{
  "head_dim": 64,
  "learning_rate": 0.00124,
  "warmup_steps": 275
}
MLP neurons of a small language model. Each row is named by its layer, matrix (gate and up: input weights) and neuron, and shows model dimensions 32-127. Each number is 128 + 24 x the weight over its row's rms, rounded and kept within 0 to 255. Numbers have three digits each. A neuron's up and down rows have the sign that makes its largest values positive.
A block is one neuron, or neurons of one layer that tend to fire together. After each block is what it responds to, as a language model described it from the Wikipedia text at the highest values.

L3.gate102:148168152126132087108122121122101138124118096135137145132127125182124130145143144166112162102130150140138137144154123139083139146137122090094125130159129108093093163112097146141153077117095106106120109117115127136144134154117121152121116121122154158133147144120106107140119149108099131133
L3.up102:092134144059147077161132118137109166101105113140162125101129115118110136119156147142107149106101139150113101123106113144120134115121129070101151143152148090119105140124142137125129132135103112159127168130110172124141120119135135117091096155159187113108151137123111134148176152148111125095
L3.gate286:119130120153135107091153125125149148104073119125118153123121077081140100147162124118143112119115138146134148123114131129130145118089165126086132102125117105172110137139079157127112127131114154136168163131103124115101144135133163122107131151127147119162144089128120131123117141127135109159
L3.up286:105172117152176157053190136123171153129107118156137132134153103099119095112120107105096105123101133148171126122135132121127153128154194125102103130126119143144140135120087146156131157146127140112165122106129149131134097160120113112108127149145119122135146083151078117098122173141149133139
L3.gate346:124120097101080059128136152118109147111068151064132154150126113136132126085122116153137159122167148150095131212097105115120104105092144101119132113085130140065148118135144150135091141102113159129128113125170133132088115137114121100139143113098156149111156181105129124160119121190140135128
L3.up346:080173146126132148121119143099140152126165145108131132109114127130118113132111156125137144118144151096129139115133125122114092140167115194110139150106145159156129126098105119100123125122146107149132137084120118132113116108099111133141093096135090106097127102127148157101056175112101125138
L3.gate355:114110147115144144156162138137143132170116149122117146107141153127105134096139170094107090154142117162140130164084146117122141123102159147129126146191167102129165156168118140128148142130142126079083100130138108136150116169143083146164115150099163094070103132108125139104134146125157130144
L3.up355:155103128106111147152108129110146129168114182177160156152124097131115104131092164124132109146113141130155126111115102134115118116176139111110133083106133135173095118123109112151092153137097133100112174167091132129114128095098134142106151136124129131100110140124179133166164065117153126138
L3.gate379:133159113149121141111138174155151133147121117140098087133178141118126163145132138112174113105111159163163163107104126114158165099111156143152141122128130119111148123133132107169099152151153093122142128092077148139136151112132128108124170135158158103097120097144109134131129169112127191157
L3.up379:147127168116176120173166113117117109121109120142156183143123102120130137164128103141186136142127166126137129162086116128107145153122116139093115100128176105126125109100141157144132125155136112105163168144070132102138123135116157143100117135155120136115127115182133118092138137131089150163
L3.gate390:140146119117130192119113152141107117110082132122114148116122156118113168103131122124104122118119098133117149115113136149107126149107116152121148113115079169165109138121104204148129169121092128103114155134127158109134129160112133137112108106162149179149137133097090108149061154143101151133
L3.up390:133114117189074151109141139095149125146103092091126121109116110157143130146128097118111147101102147144120124138069163143127135089143115104132127159145136120144120083141086087123139110112145115108144124168129159109117162097138123152128145105133132139148103100125125138165126093135131119104
L3.gate501:125130147139131144152113103157145172122112123109141109105141134107106120135124109138119158130131108148173139143119088124128137160070108141121145095178155127154141154134130130128130119174087129086116131122123152146135148111114145176119124155096130162134125129110095146111108124127149141157
L3.up501:127180142126113117132155108149150157121151119109090095140146132127151138106108097129132182141172105120130116092145138118136154131113130149149116116126151148109120124128121122114141115141130127104128095133150128200147067114114110189138107154081141136102104117100099090141121089141133124125
L3.gate530:101124122109085180106132150098154093094129131091149173122086102123121110135103127169153133131111146134130136132082148112097101122104120089098120083134140121140167147085138136159102130118121124123116165099063106099142115117114129141111123100107126180133136129131155124115160131121106144144
L3.up530:088131152090160123131094119101122100150103117150130139131144098143101172136095121159143157143177116135104089083123127151139141135100128123142138164114100119136105153137140122131127133111145135069150064178142151148126132123196132105127136088128144168122109111119139088131148134130131072118
Responds to: Word-completing noun suffixes

L3.gate130:097147105168142073130148102174103132105086157144128145076085091124151082110143135157109151063166090128164129090099130104114125092118116143144154149134116114093131164174111149153129102164138103140154148148127114128139126163162136143145120135135170134176125125154149142096116144134137104160
L3.up130:101148135127123165132158137113127110126101129138077141128124131119151129117123126121127102120145073127135114132133130149106115110118164125123111131101114087154157134130110086111128134170075174131112131084125126107163128133137103173117153179157126098117066129133125165114113096105138150092
L3.gate266:107134149125133123186110162127113145130116163135176145146162169134109124130113154117137125119113129146118125136115147120105129070109141138132076095139118090119144138126131108164150122138096107096091136132130114101127159147138123157191082126117136107171102153171136111116117122128144115113
L3.up266:113118106111138125098143133147125102148082148132128125120152158134156164143110162154152125087160140123100152101144129113132127110121158166101122126150124118150064140115106132125117164128147141141130146109103131151124134137171107131089147130095135108143122153150105140102153106125157139109
L3.gate438:104134142090130154124152121194103063089149126125128125103156152150138164144104131132122111108100120105131122138143133139122101140121154123153130110129161124184151137144122087151117133128078148138121117104135148158167097120154142151128143071090138093101066105119111136137109155125115137132
L3.up438:105161164144114126128113071173158121091140120134110096121137112129122133126102156122153111081158154109120092084176151131143117129119171119153133118153123139141116104155112080181161108128106100117076112122150160178140117123098155143123120145104136099133112104123135110134100157120116167144
L3.gate495:139096125120127144133151151155157106125113117120084171143148124113159153118128135114141090168085142160099148127153110164126161115076123122118141153117082108171151146156162105118133101139089088130093107143116127136138133163151186178123104148137132123146101153119122154127136145092141165121
L3.up495:074117155144159125129161117182129118126130089086110123155179174085172133116096096099128090125119135112102133118160101117130153096173160147145139151145106120153164151184165090119126085170127107132099105133130133150125143136158137149124110122137128115092108107120128137136108163148129134116
L3.gate510:130112088087085087104129128150150119093102137165132099116141135134124129134147161120095125138111126160172138133134156101172150107111160141135126155139141126124135129155110096172100104156151146119128121179163123112079139148144133154155119116162178115157155133105139111124095132137110123111
L3.up510:140182111158119095085111103149115150086132143146137070113134107145100114136127122146176136104122159104126163118158196118187131134106172143151124120130121141158123090176107117149143144115163126139171122138143076110135142142118129143120103179161148109151129130144164136144078111111058110125
L3.gate551:135121139125162097156141096178142090131136145144121140110150166139138149116120137143107114128151153136139132120186116105118173149118149107097144133101151129151121098188146096163180135089088106101142092111137102141138149143169131142113158123107125105155141139145127140139127121121115112123
L3.up551:115153126137159117139123138153119120108109098130151146111158158103114108142132109127091140125099153125087182100147064124163135162145151152129146129141134142208087133162151107125124140103092086110145153144146146130143156134166195130083121128124101124117129107144138154159113120147124127127
L3.gate561:138113149129131128178150127120119146117140139094134134151130146147141141147050135094161112149116128124106115130073164141146115174111156123161132115108129152141115140178094103129108104114134152171123143127117099128112186147130111137128131160101147191174104115150139112128110143160112138109
L3.up561:136125167150154127144117079123115184134163159110163155142121139113126166126091130130132141147091154146098091106164118113141148092148155140174116113144131150104070167115111108162104161095122111128109114132114144153116167135143134155144132170122137122186104077118152103125132128152141140119
L3.gate697:151140157128126119125128168116164122182119153161114110166129099140114127179107093151107140099174138110158124135138119110143164105134109154137133121133152135167123139169137148091105093155112148113129172157105066103114110079176141143147120125105129191137167104124150113145125114115097110156
L3.up697:129140143140129092139171177147119097104159167099118130096148165135141084125139109116172164111081116148130123124114099152138142124081089163111129124103116099187113155142177099132115117131114128135152141100105123058117120108191148120125135157168137136125130116124090106123131126139109114116
Responds to: Mid-word "ide" piece

L5.gate107:087138089130159120108146141146092163154123088127078104125108121108110093138118101084100111128127102157150103153151132113113119139120130120121163111123140146083132129141107121177159125097146160080172097129124134122151123140157124154095066116104113135117099125185129131125197107110105098124
L5.up107:120153146143111082104127142137092090134147150099185141143172141064115129095140060084131133135103156111140097118131110121133074112129172143142113116144125104120132139134095165115097117141134118139108139119134124178144061139140123114116106138108142133151078154123127140132094147156120124125
L5.gate148:150139122150147157086116123121121075140101130132150146125153132160108072101164092087113130145116131137139146137149103130127127145123175145122109144120131136131078148132124148140143107169145165154129132111130095156106138167098133136108098136123102116152098153137130110103080113133111126181
L5.up148:096148114073109051095151119106093094118116118135108180144107163092138128156145113140139126122129147141120131109127145157184142133134144109161129114083135107120109118107142148110133093116101126110133105153133158171120116152131125097121059161150141096182081137160149147126106144116118116137
L5.gate149:110099105112103100117110087100121104105100144122150159122119118119123084119135122129098152104135131127118139152139104131123132105134153104165130114110155101130115152177098105128148120121094160126110154144087149154122112153091093126173129113056124152122137100102143148133114136135136117161
L5.up149:090177105144132112108089157119147122111173164100150091134092143167130122157151120113091139124150116153114113130075154122119118185147159137111131089107140121129102129150111170146152140139146111128188148118123163132107149094125123104109088084131118160115130107116125154146129152158107155168
L5.gate245:109152142117161128109072127103113116145129129114076118119096126108072148177172170161142120132139088145094136125111158096159105140147141133138096160123106144113121128143140114141148111111138149167112102088103123119148174118143139114110108156113146103119123127106150147133095155128075104121
L5.up245:089147118143134111102123161111106102112144135121134131119170142134121150184137167156102130141140106134140090167196073114144138152117142106121141143080118121131116138165122164117158113142079101130090146101132123158121110117139137134175095159128179202152090089097110130144150143117121177169
L5.gate295:105136102108131093150094118114103180134111125130153179124134107181127144144108108107116112116128151164093090130128151089131130113131165168112165076146136137119125087144112184107134115100157123096164137108107093126121087099123097120116128127103138119148108132106148070145085151170111132088
L5.up295:150098090125117101100162111076141127102134103088123141111177138124114166124108125155095142133095145143143121141146109098124101116100126124150120111134161140089161133116112147146105146099097103147112068147140117139116115106142160122165126116095122123176163179168125142102116140141135154134
L5.gate364:108092105197148147169142140103190108095106117111122142144123135137107117145071107144152152105153158183100146121149111129116147146110162164118140109155119091158125126084119155136136133125122116100126109104142114169139150128064098134127119092130156117126111175097125089141093158153134134163
L5.up364:104099074176129155098163133120114141079126112118145145137114159112130125140088122155149127121070097108114173117112118142147102127142161122119105083093159116102112126111118125136121103133119129107113085077151151124135114125100108149130144117144150132168128142116153121092112127181112154166
L5.gate532:131160116090136104114137163131171123139115170090096080099102141123158101129104136150104155117112094156107146151101123147135144121089124135116133197115101135088105133124138103147130116133137073129144094130100131134108118088086149120142075143173132144092089154126145165124156097123140185148
L5.up532:112175145129135092122116144126117123145136156116120180173115139130127068132114161147108151102075109141113140162116098140173134170149178100099148108099195130162056107162150103173133109099120107114115111140100127155095133137108128154143116144107157103107117121098172118120127128117104093128
L5.gate546:106138104128107131137191126112136173125144087179154125110081140137155114124134164124121140145150093111147111155138100131117109155137123135163131076137132147120123139131154106132126170125112120129157073117159065131152169134117121170108131105143109113152115118122111136097100152137087124144
L5.up546:088090141136098116108132138088156167142151106135102146113109162119118192088145133094126126122144144139116111169118143135127105129112120088144134091131109116135134133112159119120126134136105110116146111173158161090139113157175143093109128131092135090173110114174138159119130136133121165169
Responds to: Word-final suffix pieces

L5.gate20:137097148116137103146131110102132121141146117132099150142092154119074152084103162123110137161149125135126118132101209121122153119125147115105132146151097100135161148149116134167132126103134152144133134165091191153105131095130131142136138141134130128130114161145158120115119184120138122152
L5.up20:096100143097156147113144152107154170165132097144139132098106127141104145144084193170126159151147093102103126158120156161127176088109138150148079126165100120126145100160146109118096140128151164140120150120097190134100117116155158131142114152108118150127159151142138115134123139098144108161
L5.gate165:141129169179120127138113130132079120183134126129141134133105156094198133132175161113102082105118134176106105158112101148137134147109106124109119109108164088146119128140122111080095116132136143111099115113126109100132109096135128172134122128157145106107152096141170145118148112147089180134
L5.up165:090096137170097144142135175098118124132127123179089150131115149114165127107134138152144135143151122118101105108169128132163146119155156177092118130167131124175098136119140143105182098086141138164115143155123122141160118100171130095106122141081104147139086095136121126143124140149155157134
L5.gate242:135141114072120142159152153105130134103088124130103173112146131115110138122135120100140079112128110159190174131142135094095101118128147134114143099158151092142153161103133098130120158171112098157114119120112142118170143087120117170131150136120097113125122144114151114114130139113154093130
L5.up242:121148119085132121112130153111127149128153098134128144124127090119089162149094124109104099066133090107137141122172119128115137121136157112114096121167171114114181161137131115135090136129103116126125111117083111164137126082131184118129130149079095146145141104146167145110117135145126118117
L5.gate256:128140122154119125123167105121160137120097138134136150131117107080102146109093109139122133165114122152118125113167140158104155185084157137155130097112116090140114144127092082112104137134087176150155092126133122074131144093139124152151151153119134173102162130123145152156108123129118115210
L5.up256:090123150205114185145164097105161132122088125150093129121114150098117171139097148092102083153160148130116113141129130140094142159123162111141095132124130122106157128101088108131083117172110149158152094110126129089117123107081132108145157116129126155095186136123106115117097142110116138165
L5.gate288:149127147090088117157145111130141153138117140155170070101093118097104159101120149086110104166150121141127104120150135138118146144155130097109144098126125079074128134149105142138093132136127136079149125112164146140128138116135132130134189077091110131141146139126120157128159142126088121134
L5.up288:105166117096125125092089145115106111112099132118133134098141149130133081109135148080163097146132070126147116125124109149101152147102120125124117139138161139151130134166143130162153121091097114128167171110129145121112136139110123099182141152092123163147172062157154112110091156111116124093
L5.gate326:095110148075117136079129150113123112141110108141127141158099080103124130116139115123109153177143110126153194119106182122107155097090125111117123087130149097142127131090140155119146110163115177103145098139120157062135152077135144134106148127065160140142169104131127134126156137103076117129
L5.up326:155160110175132138132132147142129133133148117121118157134121129119141135142174150108185154121158098163111093147097109120121131103139142129132140123092109117143123131114150074139154144116128125110148105108137128064098116115126078151099141128146092146116159147128161092109112164104134101160
L5.gate349:116133160138155085137118124120125131168117168109100113124117140086119167133168140096120109122178147125118080131134122095083150115103191150140136107131130116102156130075116138183109117123108156130155100158129167150133133118116124133173133094124133116123129143122137114139138159173093140134
L5.up349:102129119105097067116130151120083143190111118162125142109140149093155170129126196109130111150184104090116126125143121170103177134099133140151123085155094123103140107123146155162104107091088185161133116134092136122096138149107190144151130143128126096146113118114110123127182101150142133122
L5.gate589:094110148169144141123125103111144153083115155068084158123103080094116095119114128169150131123110119165135155156119113117147151127103141126127150113088135102133134160086162101117135161122153129136131126153122164108155139082114077186147118188113152149152121161152121103154127148124133143172
L5.up589:096107130139120060122136080163153151105114135139121161150097121120135111138158133112149072193066131143098131134100125103147149122128162088114099128118143143133138142127127140080123160119129109142116139140152120139146136079160122125180152118099186078101132172118139099171103101129088152156
Responds to: Word pieces before suffixes

L2.gate626:111162125127114118134120142134113102151133134096113106118138113139127113119189142149151113123153121131095137129098099109169101126112116118148146171123060133076140110167142139136130122185090126128145114133136147181136158091118151168117129127091110156133164128171135146118113088141107117128
L2.up626:172129117146099106130113138111100134105122132123154146130114151131105123141116132112105154146097108154091134093122145150154094152111127141122132143098090126184149118093118134114124101127143101143163111142158085171133121166140156102115151162146163126141100176113085123131130125173121153096
Responds to: Mid-word subword pieces

L2.gate176:148187133120135115118108140120106158152068091126095144126112136151140087106114090118110148089117124123140091149138107137087126098126136146147113140180135124112124138137116115165157151106111159119135122133137184160108195114112135121109133111100095143157139155164137106135098102117135127124
L2.up176:154134168116105107141136134125099154118113125157153111132145111113138117129113094152146103146122114103117159153134164173154140151134115142139124130087128138139152106119130130142137089139095089170125107097096066110152114128146145139119188113110099154153140176129131131095140146117126140082
Responds to: Mid-word continuation pieces

L2.gate318:133116115080120121119136095115112122127121101120149113114130164171152087097098168105133145117116134122113116114078150146092134122100146119091118105093161140119131124128163133181170146119127175117148098142105102148132125132106125173150125148136110141081120138146106118135131120130103098140
L2.up318:112150149134128115117102135092152140089118152194132090105165127103114124178128122134129129126118115098187126160123158115135117150118149116085126113173127115156129115155132124119108116140120118095149175118142161136146118111135146146139114126164143099132144130146128125115121082110136144090
Responds to: Noun-ending suffix pieces

L5.gate24:131110151117113145164136125113126134115071117126098120143158091159089139141099162097129089128096135163101130149097101124117049148100141110061159127124150131146124128117133169137112120133080142133119134123099123148106092150124182128126122084112156132132117115120139145138106132110116110184
L5.up24:115128144133120152155170122134109145114137084097134130116159148146112136133067144098127092120128086121120126128126114160095106179124104137121114122138123137100127134075162154176094116118101112154128142099081110172107142170086150155146083111111111152125111104107154148115120133123157166137
L5.gate55:149132129118128118162139095089111086079111090143104138170150129141098142135107148122118103132136155167099109148184065105163163106098148106181127163128128089142159152126125172142124106088105128088121124167125139122140132183108137142123131159149152128124084166144155136111131135135112138107
L5.up55:117105149125094122136139125140119159111083084102136152149150147175143126086138112113092137113116133125138129149101133141082089150146099144146140147142150116105153103131129169141113097136133115088124170175148097130095151161092134167148149128159077144121132132093101074151078085162122141083
L5.gate60:139099117158071124138144111122154145043121152083077129133147106144132150122136127113165124109146115139122165148086141141153157157087077105151122158070116102112154120084098144123095147147156115116132141136115126102137115160139139159159113111087162106110102150121155188120125146111119158109
L5.up60:162144149136103144161151121138117124112122112113120103149116109156161118116113128154180133090148147117093146120129123105114150112086119108082123168088108108137115144096092159155126142148133086089090152141136125152122157154151128147202130169100157161133145106082133112128146138138138142136
L5.gate136:098135146169123126144133105129143116094151128115121090152158102109132153114116105130110128159176191151140133113137134098143158102138167172079129104079127106156104086139157097146135153091093089120182161167163141153098127161147121097108159083123139085107109134145103169124111129152137146125
L5.up136:117116167123120099119116121157126115128133136138132083124145133140131133077132108128111108160114137134118106115129144087120099114152139147089096134100142102141124132083140078115105142120112130152155136131149127200096127160151114114095141094096141084087119144149152177149100109150106151102
L5.gate214:101089135162162135166144134150118113149144165148138125107130111091107130115138142119121096111082174166106117156163120136131127105121143142071154160128092123134154140143112153125106150137106104145156116137143077117134111157126127123163112109143103108140098162112181126140109139141128123126
L5.up214:117117153113113108161158115158121118142173112151148123104152107094124133090125134087119098125092146110137136111138159119121125122125146137090133147123165144128158148132127168140096104119133128097169161146172087111109142164135116122127161088146100093088108129094164129124098157157118108132
L5.gate352:112078087148112086151159118157112166054098168108121134146087148129118117125159140116102112086083148135108151147114129157131118127082167074129150131074136118121148146141118100160136141114099110084127111118177084171136124160134110156124122125139106090122087167119136138115132114158141118123
L5.up352:119114142105111111131164081153110126126120100122115078110117144141118094105109152132155132121079146095109117134126120161094111137115144093118141162098128156104150116137096136178135135151097141093131101124158093100117120163110123153086157109148120099096105128137132111137099140132154121129
L5.gate472:125138112095141130147113131155133137133139158122139132157151152112174141163162098150104150107148150144148123138101116136136064119104141111144117159095150110065110133131143142141124138158109101088147170138115121156126131143110106127120180118137122103110114140136190136158092132129088111092
L5.up472:120119128121096109110120142119113133080157146156139113108171154087146172152128117131128138105159123139101137129115140096132131120126102095131114122108104129069121153146096150161118129111093159091087157109112124137147098136117120099134124129139124131116133147105185113122096113104129037122
L5.gate500:159118143172128103151171100157129092098149149149107158110123177114120087161138148104128124114141166161109079121117136139170113147161107094092081159115113142108169141143106140175117086125116134149130142091118150138107167135121102140153144113155148090150121154151138139099122166180101136148
L5.up500:172125112155145133131165131128102093120162091158105125145136151138133112160161193124151152107105151155103135125089133169158103106124128071124118198118135125120116171135115128124113150166147108173172098146132110137123144149107111169129123120148159100160104177096104116085168189156146118169
Responds to: Word-completing subword pieces

L3.gate49:103129123185146124122158056118137121131123138123092107116115177073141166138151141114154117095141129182132129138144145121159156139132122134095137175104112126143124145092123095155132123127107131122141097083156134128142104163069126102144119135175110083125115143119115088173140129102130152159
L3.up49:108133131152142150117144056150137091121119098129135113150125159094129176135154140113146135109126136139094126132156091155152149139108104143102142176100138137135104132108124129079171113123110133140137127068153126098093132169103111080134110150125135107154099126117133108156118181102142135168
L3.gate103:134141119144130089143118131119113155079131093126143102197132109150146159177180111128095083123150146146161152139146125091155137133128164096105152130108093123102113119147131118144104157161104107147130168152136099111094117152114140141143114128112131162085175140139112121125076097114083143136
L3.up103:115141145111117113147110113072105112150106138125161138133127139152093137146149175140120187132184108115143161095131117111116123125093135135112117156107107123097141135106134144118135117165104113143147120116147116158067101111135145132124114106142113115112163172164115116107107145164138067146
L3.gate113:124107077115165096123137106108127132130124152125150162136154122124117105133114151134099103123124117140128140127099181146144126108152138111078172161140100157182133107117115162108155112117064065144140113130160087146113130115107130108095123126157151159123127144166118134098120134152099133166
L3.up113:094134161093104088107156123132140147136117139117142119116120107144103133125146096182120122165140098119139122146131133112110117127113163134148100126101126137109193116105147111144106115157090055168191127127105129139108149120090131095122093123155126103125100160159149141128121106146114104114
L3.gate119:136133135133146098114115127135098157069126118109119167156107115111116160173154106108126128112138109154162158117131124105164149126114145140166145157168130112159163119153126125116112150102127119151156159139089106133147155074110097136083138115140122073127108116130152123124128115173102121103
L3.up119:087133173159130126119159148139119135127113138121117111161114125118173113124083108099149119109148121168144123150140139147168122151116110130105139169149112135196109166153165125116147134096121130144182148152133111098141125070139085134141143125174105130175152085151107097158127142128129109121
L3.gate168:159147122113158132157156092136152119119109146135117112128148126153122181108167138121146162132175093135146149123177123113162121162089094148092151144103077130099108153108141096144142086152147150103119128113100120138142182146113125176159109111104149103138132135112088119101140168170147136138
L3.up168:108083145104188174170146122106103108119121120077114105094160134115110106164173143160155137169124103131082120155138157126163142132130121156116140135139118103109137117085158155106154138182153140110118152104133165154114130122169097139105133161114147151152089096138098172133153120148155134115
L3.gate252:135109135104100127153182169100138126140132149100120111119105098129103140128116096094132093138170125142111139171127154136140124145109087166136118120125179109155148143126157112101139108143130128092123121129139103090158159127158152132155092180106119099122177117106095151139117124110150162140
L3.up252:142134120114130094144164111093094137145135150098111198171103154093142126137092126110122133118101140139136095146138159105156089093106161162149120120138172125115135142099120166125127125110090136119136111170107134093100113125174144127146126141098128125101148097130157104120093102152080125096
L3.gate328:105096141152143171137173111132111111111064161105087177106156146124134135096156150131144162118069139179156085138132144128119140091127167114130131123122149093129142162114126151144108133140117094130155148120135118120095096110113123148120123102172158134120114120118121151125128143147139163138
L3.up328:114111143160120116103181094099110140138095153135104133102130104135088149094133147118158188137129151139148117128176156125166143092136121141120123152190106116136171136161145187111134143103104122123149150077114107109096099080096129127124170154144165120145168111108144126145160151121160151108
L3.gate500:112154113166163121137167130121141112138132134147131163153137154103144130106128114100139098117093127133129134093107172112107127097109093126131139140133159103147103105085116089182154114122136107115097091095100105097106087127077107142100150162168092103105121143126098111164149114110079133129
L3.up500:127158138109119116128143130143138104177133190160140171148113134148145127088123099092166158144164092132147148141133115133132116117124128125084132117139142148123105141094122117153131188145167186158122101118125125104152128100066093090142114134109126097140124150080103093145158126091132119122
Responds to: "time" in temporal phrases